MLP neurons of a small language model. Each row is named by its layer, matrix (gate and up: input weights) and neuron, and shows model dimensions 442-633. Each number is 128 + 32 x the weight over its row's rms, rounded and kept within 0 to 255. Numbers have three digits each. A neuron's up and down rows have the sign that makes its largest values positive.
A block is one neuron, or neurons of one layer that tend to fire together. After each block is what it responds to, as a language model described it from the Wikipedia text at the highest values.

L4.gate843:098182158105096164118195125097180076157132106125117107120130080092154135093114179123123081145150139179126155085143139162102111103137131155110168123134138154207084138057159063169126113124145096147115141109155101148149115101153154140123124132116156126089085117109118176079087121103197117112142184187147131102106171162155119100145120144114142144162115108157093167062153124142147134145066124129133071139144122122146106114124135181144082114174149143122142134139115059148103102140114167117139193123137118108129116109159116111123080079129103153128115124111102066167114124124105084095
L4.up843:184157088123082149052125143111137135168100138127215210177144169153089166133147158099054162113071131144131148134151166115153127140111106142127149122181195082097146104146130112124094120091094134164128138114136111150144128160126130151109096215119100076095159145077157160104127160131098115091107136135107121112108062141135095183084129104150093123100125165161120140116103101116140133134133156122134194141111128101125199102069155142077064132161158063056114111114163155120168121068126148164139153115111165129208087120111196190077144108135122099136102152151181140134156152129176156084
L4.gate1390:117102116165089142128107126108160116174122208154097138128062119159111170132140113189112121106128165120159148175138127140084140142143101107099165121067112151137083124182163133067122152154174185137127126086088132135147187138138145154108148119112121121182095113109190128152170136111147129142128151089145152029077108130167122120134087127084140114129147181167121127125153084163115137186101122148127119120144154133134127172076155090146067141134180123104127162163109092122153171138094187103149081062126142130127169085179113098100106088099112127048165121116116145115180106096082117157
L4.up1390:121127095138154150097175120113122125117134130185141106151168076094149140096108129169133087140172118153190097055104130163118094151127128113104138122159150072131128123091171110139151092080097159100118157137157106025135145144144207220153083120158089114196129127078156110088169024143156044113111107128139114156130141144119105125140122098132159171157085151099160102111147110083189199120090166123155105098062156149143170100152097083143153134138140170124077059153150084108136117168063135091109187201085191138119131146135178129116108134127164100130153086122093123190161154096115083105
L4.gate1845:139117083084138146166135157159145074108130108113123106063079146087163105163123104121132087114090166165177109105101109077078197152127111144118078120103131157138084180167124135096140087145127060130105148119163137151083108058136118159157133084150122174135061149132113109118105125162117126146142118148139090142110086111138105079151178126162190131091092108076104109134125102093092121148131161100116153089123181158110074148112180101140146140219106143119132082188128111110157092124070140098125143148120171162056195100127106163113117078139139097137104124066151123151112100187119121169
L4.up1845:083138095154082124103119107132171075076105113141146121156097157094082157130155124198077149135104189142105156135140124196130167135146100124110135032152188140130136180156140114106144138112111129103015086121165131095166124116097136105092140087115131119181140191146137125100138055165115121167126115123156149124105110060172117130146122133130168152069140145148123131130126105109126122108113112111148140122187130118067144072129130068147188119142152146169158130154167148118129125163118073116133164186133129201154136141131165164057110095072183143146090143140090118113131110095135128161
L4.gate1926:137121109140133168135087125161114096129122161054151131122101160127179125016082159135046083134090106135171165150153101095149156191199107120106119138000140139108133095118160095155137169178159114107088081075120113140072130061147135157076086112104051079141147123131119105110099134098097107147120099117124130146089129151141156107148099123110115132088096125045098143101109159186124136109093125119104108144128093113150096106105140140129100105148123193114087150160128062145130113129135127129155105177105111103076109149176173160141126117089183094131126129115108102101139130152145137091
L4.up1926:137096123096151167113161090167167113129130093062156141130159117163167163096152112150163123111118084122157107150137099177134120126071134103125159117099105125137176106124123098141129134142104178160130099108171105195083122063133091080140107124115095096132100116104169169131124161153087108113080111090159113083154020030142135171104132095129135138170087143060113121101100121103085166108158132130135219104097147180107183141105123128212187100078110216099164163141117144118185145091163110120128139118078060131153104153102096174064176196096176123123135133116163138139094029126151037102
Club name endings. Final word of sports club and organization names, such as Stoke City, Colchester United and V2 Records, especially in football career tables; also group nouns like people, fans and schools.

L4.gate140:134121067162141130132160080159155092087106125126177140086142163164102158092105169139135140129147070157076092146097091114151191153139178145139101177118129124117112151122129102129117176127092136138134039130130078103163112113109125108148074132174158151203096077204136109104201095111155156142117129081141108107147123160106163086159076138114142176168143140155100121071075140150132160182170112097168100156098098113145137146097122133118161133120167144171225133079121086116133176104169117070128126167154161093121143164086140075135107118107166124123160122136161135143146167111134092155
L4.up140:108107052144099000147141157158127145141128047174122155130139159109099105104118141094072116114124065126134174124112108136120178174115093180116128124105135124131080142113132097108125137165121179143144135099111157106086124140146119129122122105125140150129107091144110144098103139132139141116064142142103081127095134089141134103121144103136124076109143203132136155135154065135149124182090076101138200116131065127173086159111165150167143162131163138150112082120144133152143148007163138129131099141157118095111109132138129153051073167118118153087125117118155135149122102113142148129
L4.gate165:123129090095106120117125165166126168128154141138108191139099181124109092119143173083117141132172098114132100114081108101222173127110151184161071076144072132149094152119112102127050111124136137083140106145093110166114139131081140140146108071116126140114098103109176123132175151112187190102098176107077087146160059130081136191130095048160153107171100153126092120116149082129088143085166147117168130102145129145157119098112151005132136076081166150088151107157103113102125211138124119164111095088129134127151115166147152133142062116124125140134100133152121121105092188129157142068
L4.up165:120110162103166126136155139100101164097115128097164123089130155128141097146108149125153147087122179138110155106207129094110175185144143091213138149109097159120107132124106161155120098146150166138170135142077115100148163147143138103150089101060080111113123126140176147116101115130121100139110143084090170130199108160104092109148144127102047120081170163151080152225130103099113168129122169205142141155120107119073108150149117153129097169109142131131139137107046121163104145161110090101145132138200127182121143096120110088114142130132155149105130152122154115231039131111113127133
L4.gate1190:107139138162125149095126142142167085171070144122179099144149117137115104128114182135160117142182083143102097122168168173059192161078067142098160122117143135141141140114138085202124125157108112170123126190130114092104128125106105134191167120090125158159083099131132082131114106171213093129114155137164146106150103115156133146134131127071142127132147142112098133102177110183177162137137111128104095168163121072124121124100176112158143130184123173134169122095143118106125119068170070149131141100139098119153162134093109075086121150129148177152080104137144101118081174199152097178
L4.up1190:172144132113098086115112106158067073113110169147122078129143081142146121176156155073114086155204086136139094115125162114096082137112092131113093140118103146091119171131103087167136089183138137104137137171141103088152121144082132116157110169126141116134145076091068132028094136149146140154204147159095112113138125073097094118138125126150137089151091091148137028087188149141124172169112140112137047141159128113088130164129144090147145186119120160153135087123096068090170132112171079126136141150147121158124060115106122044107144179149207163115106101197074093134080132112131108178
L4.gate1309:136073171186121148137141143099132134140146181148140119135122160133118105111183135106096141146154188115157081143096153146192144120133175141074129137129115111142135103154168065170160073131136135135098151148120149102148130155102127130164117104142119088119103143171160145152150162173182087114104102138131137127095080078148120104187120152187113080126132077136125136068136138166128114150172134135133139181090100102095081046126130175118169146224186147116144114132148135090100157055120127121107134126092154139135119117126042092114139192106163135063069182134145093177208123120147113107
L4.up1309:102152154090175082150098140141155166126167098093109123121159108118167077129113182105154068135116156112120190179158138136105049211124141078079136068140055114153158131114135084160126146086093138147104084114123125163102083172112108093153071086117139079113114140114107109141119127124102099132096117114172093103118152142118169059152143145145128139143110109087141134151147165189176116073141180144181098130121164093171131173107104094150087103109063091104149111112049136135124121072190117089145098104106085086061129145210121098087044150148118125163153116103145138076120059151131112139
Mid-word fragments of names. Inner word pieces of rare foreign names of people, places, taxa and clans (Zen-ill-ia, Tar-rag-ona, Gue-gh-rane), plus decimal digits in heights like 1.84 m.

L3.gate94:130101155131099113187154111099229124084117164093167130175094149160175121130137159097037087131141134151049179151162104144123105119119118159081131108133158144087175090143197141108120167130131148118112080113170149139142136085107128131057097165191177097130159148114189087100157115098152139152117144108059026119110115153108165096091139161137169099213124195117159126137140174085121141040099120169065148161133131086133111169223120115140202105117064205183092124144073122116142089109139119111134121119127175141102084099102114119160130150139150134110109103180178128139115138095113077155
L3.up94:128100110055174069122152159085154150139162146154119073111114146154179107169116130060096105122104170172089149139163156124142124134111153120129131080179051186122121124109120120095074147167142109131145101100114119110098111090167164124142100144145096097085049099064107101126081153160147083148108111085152133151215182108142102072125134113198192117127138124171122127149064145141179170102123080150166146165175126095102164179163136169151131121088124116143127156129144135139117119124163116108169160094133160151135068139124154071143103091092207131111121190228143145111130197125128127172
L3.gate261:106112137133093129092100113117176130152130138118176127131136163150127106118175147115072120063148114191129182132153093104102103064073091064139193110064101144085201079097147144097083086102141090173169133120072146149102133104109121141111161129143149125089172140111077138118209173117186096106179126102115134152103095122115097082120137092100162083142185144171142163135069122100109138147119143131071161097141119129124177083131126126133057112165109149172069137115140077111124117093124147154132147168185132138152108144133124145123127166190107122175128117031103099178100168070127123095
L3.up261:130133146129178103168164131128080134123135135058088094070147110126078095113090124128131092168121169160151151101177087123103125174069114118104108129115106104107131124096110148103139151124157107110110166123140140090164127144150113213194182110134114142152138146061122097114174130143140072085102102113203092093078145134112124130136119051130160127115097113071124160129094106114173172088138138138186176116108130120111141161140114114113090135149203167203122150154105135122115086068146091082208094153164095132102079140083121120099142146136113099119130115089130149177121168160130165104
L3.gate687:149125107147068160122150090096167131097136156147120083176146170154180132105124151145093146150142144098084152121127126108074157117061082135101130126094087140108114140149149140128199189112093151108130153134198130105078126109127150106096162195175188103186127045143156187139193102135118125111108129064118122170100111133071121101094161123087081105167097136086097144078105161081088156174209165131118140148128136099171099096103109101103094118091120192160133129114145136112131122124214186124077101149101125088099121121124063064160150156128104146164142109109131154121156114065112091159
L3.up687:092190200180143138104123134119153129119100119177087157150150169180137133199103129101157089089098072044095139115138098083160147063160167113102146200178134151133101130116165105125181136098124166120164147180086146154090112127137089083087109160037150217084146171208078119105158203125112076120142104084142158117128059128091093120129180129100191156109128117147164143057130104122106101160128156139217170126095101066148117178104179184158154102121163145151189121131129170103117139174128135216105116135112108138151147128118087169130098108139123112160068130164117187198098086149089133139
L3.gate714:179091105177154166112132148160108108128070123168108145121113184145108105167111139147106137074084148110136098165128051126118146112094156130050160124170121132135073129216100096163123136084105128086099143107109114108044166103144144145150150110077095116158091095166105128092161102126111135111124111120131141081203107154132109131149088116140111172107141188111109131101091116123145139116099132123152087131062127160120122136077143122105126122156166113137091149160139108113125110083093105132102166147092163095095109183062176101112123151102099100088163090174126095130127173137110092134
L3.up714:191076140085136145161103136119111126174137172144089132054096138092169123107145119040129104097105131163115090094156115161124170059094118081083142078152037083093107118109129048122118163113143148115087117101159128162126173108094192113141169120102143151142161125146132147133134154113129204171097173066126122149157123150142142076092122081106209098133128162152144126119127116148172132143090125075212131155101105124107130107086072108159090122085168132140190118131128175109117139099126090137079087078127098102078092135100179050142141158111140097106085092109175134143151105087085144042
L3.gate1036:143099123162138157120123123123144095155131139152079159130157159131149053187122127108104134166143112133136172185100114135152144163135190068106146137135095166101159148104101104124101149098149128120135134119183148120123146140097079116140151157128149141194129113130120122113154068190133116145104103144175174153137076105133141121137113122124089162117119151109099129128156127099189157166150151114122136110151066118154075156141092113122112132079103186130145134116131071075117103115191130106098143088094107147113089097176139081139134140099138157103105101098131074166082147154101062137
L3.up1036:138136159121158114108076127138130104172162126108088143107125162148102108159098149081094081112069101087108125145146133079108133131155133088100119055084134146099135145091095182130095124154099065092120094087154118101089126116182069113095105155111134098102118114081107105175110140151131184141140092137179160118150159059130140099196144075112109042063132113102119123057126125128114141165103135115105138102101093177104119179118163187091084150138153133165102082147186044107112151153123140108106130171140163114147162170110170187076181160103140101147063185126111114152134147114123150150
L3.gate1182:147116152036108194106092120162091087122084210175105126085124176148105152115170162147132104117090109119130113159172119159109196147123118124140105104137079106136094167093164097152141201142097117128126143146105157154122158100096114107227127094141130115159193125127163094113123156091125076123059137120139115140144152116122165152121114072144117202126083146108120179143155151162116121084110126139079141132120155139164110087087127122089076102102104147118135130155112156134137179137142108162133105194122143141115088138101139182154145148075128102126108130127160111059169114177110102150
L3.up1182:136087179124115126127127144117116142046088120097122168088088169109142246120193190184165085132119106169120107169098154119099101115123083116105163074109136137144129064115104104112123091091085089127123101150132106096149151165187143088123115137115142140162155121115170138176206143102101111095123146153126114146091127118057153125079116090091093182113094153184157086155201102066179136160156153122082131140082187151150148166134127128131145107121111144085108087117122119119119159132111074139087105140103131129092130182105131129036174135145091158120121086091124150147134157186139109071
L3.gate1355:129084135122185145125168111116136119115136156093152101152130120159174163117170148120196104136123132106062142177093101151131154125146086040101141136090079131085149135143034197131082167107140156100105123142087116143109111127105182075050105123120140093157057155123079096158241136141118137125088104143111171119133138119159115130140095128123159141169112117161143171161134182133086081110087120101141115146103127168102165119070227139131115073066103153116107109084116143098098134170201123135207157130112107089098126163173151089163156144097125126189116122156120085129147130164154012153
L3.up1355:191163153147103150124151117122128140065110166157054139083128092150091131179082151131081136147148144183130205141190158114085224102136071128104096124147075164162098105128128118098139157130135139096154126131098129085151150174087137115112138107120154164092139131146177195164078139131128090122139134116106080135107163104103143145128106029132200110136116155106079104141139152111175119083132135085098165143166128119081090115122085137223163159168093124147149108099129100102136128146117169104111130178170149107105115159130164139115120134055120106062165101031193166117107124185186135138
L3.gate1862:117167116076151176135111091159120081121162172095052143158114071108107161133158104127137154159118134095139101167115125150146160166148166086129108131185125095173145104138083115139104139104137147103155079136095119113118116142135137085148109116133119134121145116135148115083137100109145168112181178079155150131107145103129120159116115104104117179232123139135114121065105106148165171078098094174112107155092105155151094125081141177138160086097129130141120104132129051115098194068117079181096086102099086096120131113072088123116057135103091136069168163125180122095092164153162129074
L3.up1862:129126112090123199118191157135066127087156159121148114161170099143111059115160173141164129116152148084184082120176060085135102160077095103146150124128173108158069166109123117196127144115164114147096169131171110147101149095144081134127131137147156039100118115118139160110139068109185112165150131116126131096147153129141125069162160115127176098104113210119146144172064175106201143151113154152166126143076109140180090145172114105166115125157134187137106162172144111087110158138140111104175077116108179122138111186097091159147113144117110120161108155076151164111156049158197120118
Mid-word fragments in names. Middle or final subword pieces inside proper nouns and rare words, often foreign place or person names, as in Ul-m, L-izz-ie, G-rang-ermont.

L3.gate121:138146108115151172114097153101153110105080183146092114229103147175069149160141155157102183123091148171128157147087061137190156173091127146110113161111165191129189117146188150182079121193121173069133095142086156098117076172139127120113181182128158061172177111073130159173086116103152118142153127106155127123103139123149129097141094186097118177128078111091086141122136169150073124156196129058137145146136095132130114157133181185110148103202169180160157083082167129115141175060123103124144125136085177098149219104075093142096184133126143130102115084152154122154142138151119077128
L3.up121:210096194154155111122150128118121164114148137121128109142100133109130123141167129087115124082110128131074089084129103129132142141122133158117131182080111128086175137146124193184147074187132109115180172107087135129099175089158135139141167183095089122122104124137143115113174184091141144063160088071126104084160111114087152123146159102125130090155133091077127100116090121084100117087122161118062106152073167127099134085118084110162105166135108144120095123067135100148117123103152126067095121181168183158148139084122083155116164144162147102087110134146114148157081191188091105163
L3.gate150:067111175107114174197191167147155118158117095127145099136142081093117141127084121191105134113107082112149158126110112120097147133156077103113130165050164138184123145119167115117204144108100177142101148177093090068116133147158165080165173056139087125136109118120127147114179062080125113123127139124108150130119121112154119176152095127129095135158091122137162136111136108140105137141088095127117171145156107130148139114130101106114138151171138121137130080148063142125088118175169155132109107171100140113111113074185149236056129149151142100148160088108161137161090126122121168128
L3.up150:131087124082164122121135143162152118144079172143170124121108103139162121176101141139137110134137109056159116117199185102097130094129096080155160173160098107107088154134142084102131102092143204096131124120133128138100122100122130099136164108119101160127079163155134106105130102150093114114146162076154138084100152165156099158151108048093163091142092120150068116168105071113155152163121089108120155106133139135174154194069136093091091149108179136112142104111073108150152160047187222133174142081153127086103144138132167171153134131113151125171142145053185131116122155137143150110
L3.gate225:110143090196112157122159149142118146143107159138146103179167105129122099147132117168118127084146100144154147178142177130128056141112147113066136169125107192136094115112153124089119161145122118160159100167098112137140136144119120092122076111150125161124120085064165114143119130057099117130078171130103114107132102145131109156110039138112079141125131176108084130072126145146177078151219120122080120074176124098157156130136144120147144127143168155131215130104126148161113161155173135209113129097148148054066155103159105085164135119050115155224082160115107154110190131136102159132
L3.up225:079118180122152180120199115129130086184126090091152104147125048113147122125089131105197151127138157147107096133149150119137112187089063124094210148140141130072089123153072178159108107151129133120120067123097147098102170140203142136169086159169156100084126113153084146102150094083121133135112151134150129183090152130152170095179104153122148090127113070088163175117100168113149152108117153175130197116163098143072105115131105127134109162132100111137143116130148115148077125119116105110100166081125106111114125115132128111125149186117183086081103132077139151118124126113150161159
L3.gate344:045144165062179156160105084122162116129136139128120129152118136077089173136107159179106086097129143161127120117172126103110128132132084169096141130096069136117070165131104165155130134143159175156131128179171150105128160070096124080133136072136099156074116168092118156109091121083086150088125137119118122148150104100184083152140120167112162117161156106120181135080124160105101121159177108116111163169121142116129144089123130158148091138187116144184124106155170125084090101135113094098146107127150119136104153165079083155151086130125101119159109125098151078128092121116121129158
L3.up344:151078175149127105135141139050143073142112125090095142137135151215122153155061104120142139151091108148163110132104151153080102160157183150166072114138107117167093123062158059129128063132141123130207118157083123086118146137103147107173104110125119132098115177136130112187084137147139093118157160146122102173138125130091119146112142128168132157139135106127094132110128104139152111092092098162128082124179138086163103153093118185143156121071148107155161180096108161087145144095111174117161118131060128081144141081130133075112121148130074153157152073101167090085148076174078121136
L3.gate412:127104189109061183133156102106113104126062178109083148145120144157152125115162135172084138133128157112145179096170170145138161150144146181165141176088161119119118149137125150144129169147102140170121110131155135207096144147066117145140108133079090142103180095133175105097136154142116135069136112105095111142123143169184159119180103154114057119159121160071077171084133132180127123095111121098084125124088122146109127119088149121140116123161113143162132152138154102151143159080156124076106157096048112132146108128132141085152182175096108059193126094114109162133118126172097113115
L3.up412:194114159080120083198153140108120132088082130156115172104066059148137096140159149182117113103169188146150103152091078079092127128118150089171132108162118140125107112083130118070144097175154125124111092171087092028124082144110177103121144119143142116120170088111146127113170059178170202094142073115133117135140091113168177142105134096122080077123107101116083078138108136145100096098105165140167188170154064090121119121098143110144148177188114142114103116132176133147125150118064150062150039156150124124108128057094199157117149164108146113106100182060112126084192117098207106095
L3.gate572:133146107127103145146159095090155118176151157133076126108082165126141153128053179195098160144122175058146122078203152147123107116060129128094116169130136136156052136167136112112177142114133144159150095145170155126148107188190106110138125135119141132122203144120151068144116083110161081117101114163133111190146127163153082138124145113124079090111088159103059147112172102112087161137170101118136182167185082097144065174134142114153152157137094186192139130173116157150064116190116156140085141132158116077091168149160117064163122129062161089149188122130123135115139128154096186128
L3.up572:154095179127150143158142062132138135074139140176156152124097106110103105115108155112117089189131075140123082137098107138130161172158091169146155117105132061125124155065135101170117159134161183092154125144139111096104183120129100088105144155185180101142115214126077133131176149082093149123167123119135090123108143127073107152184082104076108136122154153124152160093162116112174091071098155142099178098114106162147131178129169197176151140111151161158130114140132088105105126099178167102080151097147176134130171124164097203163053131091152154108113172147189157157074130090114100129
L3.gate1330:076127190113112116136170164125209180104111100171100148118139133106135125191056162206106169104159149167163117077168148168113140145190116104126106087122122165121123117155155127145135099104109125056115135071209109137126080142113136098128104128125160145205097126126118077133160100161144048163054100130085115100074076190105146162157084160125168188151085156132130121125114039184141093119132087132140125104144133149099128134126143137172152119098131125147134105116091113077097191129140110112152159204157121085138186156165178122079132169157171130122135083181106169119170144153084136125
L3.up1330:014105085126113173192147119156157111107100121111167110134126118149127116095066216112126165114134153113135114129126125145112126136150131128186205152135115170109083168122159153142145104141145093139091124120149100124142100097160124133119091043146097177143125116139112140130080138173135132120161157082080162087101145126133072155126132156151160151096091121123133122062138084166138154134130100065163123099128144108099064146088121126104071167150146095181166117086091086131219108120137138145158167154142132137070120071135124167109093157164148106149133154223057160063108091145123141102
L3.gate1745:170158062140117171171131143143139103179135160141102147124116137155093097158127122155090118150137096183148120111140177131068118092117130155105178101105135163113152137143077169086062065121118205095113112122129118119146126126164165170090103168094078169053105165123141120137127108119124105123153123122074146138117131127159103119159121163109083118168175154130126169175178097128146109131113060162120147144114112112114108122146150135076116138147131201129191137152107150075109118077117059122104113117126144129110126101131147094178139190149152151123094047157109115159163093106084138112
L3.up1745:123101131169101152148060171141088148149140131146124172093159136173140153116160101119134234090139082092132131170210138131152195152123052179129116112110131116158097130114101142171147169142126100160087078118136098155117135096133064130110147103099151178166087100113122189116177104121195081064124142143131154098139091193139125145132112130155098131170143162075174146071132137122091108158121118058136115083126126130135156128067113173116145113220152077114185086087126151153093137146159142140170186145142131109162144109134138150121149052042195053072161131105098127146137077149134160106
Political entity name words. Head nouns and parts of names for states and institutions, such as Republic in Syrian Republic, State in Penn State, University, United, country.